Weights of a small transformer language model.
Architecture: RMSNorm before each block, rotary positions, no biases in attention or MLP, untied embeddings.
MLP neurons of a small language model. Each row is named by its layer, matrix (gate and up: input weights) and neuron, and shows model dimensions 0-159. Each number is 500 + 25 x the weight over its row's rms, rounded and kept within 0 to 999. Numbers have three digits each. A neuron's up and down rows have the sign that makes its largest values positive.
After each neuron's rows, "fires after" lists the tokens most often just before its 100 highest values on Wikipedia text that the model never trained on.

L8.gate276:534496443497520518497480544499497482498503491490535466521548520532526502512505527508525500465492513497488522488521465469457511502510479472475486478501511501502483501522500520498507475495522521485472538507490526448518476454521525543475540470501477497505511497490527491510559536495533483482498502520446504521486484509515516517545480464498507484520532558524528477561487497508505470475459513523457502448544497478510486539487452496506545532487514470489488469476532461464482483499541510
L8.up276:500506492534503540501461556456464484530459451461526508511478510481499478461501500500523492524494494485550497493468483503441478515480470544519481458493480505482480475540511471467467513447513521513481492528502499501493498498501488521496504477506471519521494570485512521466517524483462495507461483463485544493517457474503506466526508470489513505543498516478498529535547466496469456502518514485502467465524537521482499468514469503515505483479529484472473496466480496481472498518549506
fires after: "P", " Pa", "T", ".", " U", "hi"

L6.gate420:469498517548505490461500506464544504495541483495506537528512503465509514491485479538488533493465546492546494487557498458477494511491471502551486475491478521443487480540458510536495509513509482492514466473503516515515552480484510483520504532542528510502484531510458508486469484474473455515470501476494505466545471460483520491521470473498498527500490449464525473559504509522503497508501495501468531474515509503480471494494497525526472496515523532523510467521477515503517509447523452
L6.up420:513476528509507447472481515457502539489487471512471468515524514505549500525469527487497543543555478506528502472529535476511488499508467507489489535510488474460512491519467494476445541484484496494458521512483469497499532534493512520500470493497477487497488497488503521545483488484508484501511501492489532485469480513505506480498503493516493539497505507463537479521500405528471491519496536546519421527466511455510493537449498474504528504525497472521513544490485509484520508511489520
fires after: "|", "-", ":", "′", "==="

L9.gate565:506480477509472491486473486489506531496508498494463466500509465443569522519536498505515486490469458471534515467502470525478506541513506552536513528521503489466511519510453504548517500474523521492497505485524524478497512442519460533542486504484494499497467484465522463497519497495479541517533478519460545497515461505527505479492504449469496466507490492532514500482483521496471442509495480531482494489501524495439496506488487501441524502496461496481526506502546468462497491493535513
L9.up565:504465498500451508483444474470548530491512509504472498517506447464534526502546546518530497483481497460521500453515483526462531538504488501526507517531472476489478494525457542497504462504537475491470497533539501471496511488503470522505481496501475491523497495482529483530524510509521528517510498462482546502471504480519511496485491478530496488504523509472537539477486481501536461545466471552484487484513494481502507474483516489419517530511461528495511510492528475512528461474524524
fires after: " P", "\n", " p", "History", "|"

L6.gate208:538484506519507522466484497520493491534500477555533511499525479543540541513522488560510515515481501532512499473481495473475507477528489473510527540498499476506507534502478514502541493452506480525461500499488504501520488504471504524491480448460477476485505516498501518525513518535509484497505492520475468490469542464520500527497542433507563479510501490521491509490502505562540453457482539517533460481501523524460507545508494483475495503486489501504521508569508502507457510522471520
L6.up208:495504498524461512510536560510497446503528484487487498520515516514549504483477509463461533511507562462504478538526500503482507524508530459487481487536473547480514509524501480506575530485518494549465485534496478462504525489485489507549484519479504499518495523477493512470492490502495488481559506486480525480484498489491474498514458515485505513476490499509485493428523492537501498441523526498514486503520470514462522513527476513460472535503527493478514547545477485487527492518530511
fires after: "\n", "|", "\"", "F"

L6.gate64:526484510507463525494478533481529559526448512495466485498523450468549542513532553516486490472469539495538521479501510477475463480489466478490514502503482482491494490523500479488488489502533457522472467506509489514485507472510498500545452473451482478511495519511508492486536515487450509476506495528501517488473497481540552505511556474495491513519472521500490463491471515523533488502507516534501505415510493501437512479518514484481516464525514494510502487543466527501528491519512499
L6.up64:528520438498463461490507452488519520488500472476531460513550534525545540508504504512522510517530515471517522479483507470466482512504511479518528484522526522474518487478470514517481496500524468490468521504514530485481540486491471552500467508492475489484494488468505485530463504495538480461511505513490513454441509493529530476473456492509499481447554469480531484527457487530467456489487514474512492524460488495511502532442452508497497477513502479508518530519529484502514486502466500
fires after: "|", "-", " ", "\n"

L7.gate612:487488502486481465495539509508495477522475528527493462483506443516523474499469526535519505520460496496502484488510469525467482490506473498549515534495492502502459490494420493560489516505515495504501515472502518466516497491532470509509565470475481469502522475516539490491495510537474490441513451467449505551530508472490527501533504461471515502499450507522516537539484487552527486505502475540460533508511501517497501480517499503454512515513534508521512485482496505474495513459511482
L7.up612:524458528498517499501522527504489497543495532512509501509522507529458474473531499496553494508479553503487490469486484494484521510511507470498499506516518496524521492498474509517501512500557516498556481493514498467470485547542508500527478480445482477488468526493481483454515464463494501515448467444495524481489461503515536535521480465494529493524501526483513480494490455517489480489468565502521532494523523459489479499496514477515516500479497489534427520476509474507501488486424491
fires after: " O", "T", " U", " I"

L8.gate163:513482539501514491483493537499479485505470526535525494522479507520544483481494517512511460466453531515534496478492492449492495491498532483500531497496541505480495521474504516499501520462486479490547500504518498456492479538534472523490513465477445513494498519479517477474531489501451492445449512459479525510533497566513547518514510498474547494495472437509501495525524490478510487503477508480468556499492478536515523502501475469495494495514511477528507494477471555455490518536480540
L8.up163:458463495509478515483485521508499527537493507497502507449512478477495462508503507522529528512472506516545470521500501492494556474486489501480511508496507526472475489489524498561459571467504475516477464561495468505479483512524497473498522550480470486506508525486452525510495502464511443526506510516561519485514467501499501544548474510479532495501522531447495460527515515496513494539517509523447488460504545509476506485484477510504517470512521467499476512495522486460513512522505477
fires after: " So", "T", " Pa"

L8.gate196:533489487542506510509556531507506495513512538471497482507499531490520459470505486489487485443497480525510532486460496516461562500465482505511482513474522528524538511491471476558500474525547493449504522487479526486474483486510495507478514484474490490470483498524517447453492458508496477472505519478487538494523447543513511486511508465492518515544472530501515453526506493511499492532475467526550513491492507547519496505537480488463514527481493536476507500502527476453513505469492542
L8.up196:517460536531480526443506570517453490499471517511458524451520496495504527500479508499548499522489536520483493504542508528519477521520501443455509519499463543500479510477520515517500540495541491516503500479500496497484515510513483457521540514492499486484475487546500521493468508542522503466518469484463527480496527487481495519518502530509519511506471539468498481528524501515508513498480513479511487494563511549469507503495533523437522474509495449521509516493508460485494547480537489
fires after: "I", "T", " E", "E", " I"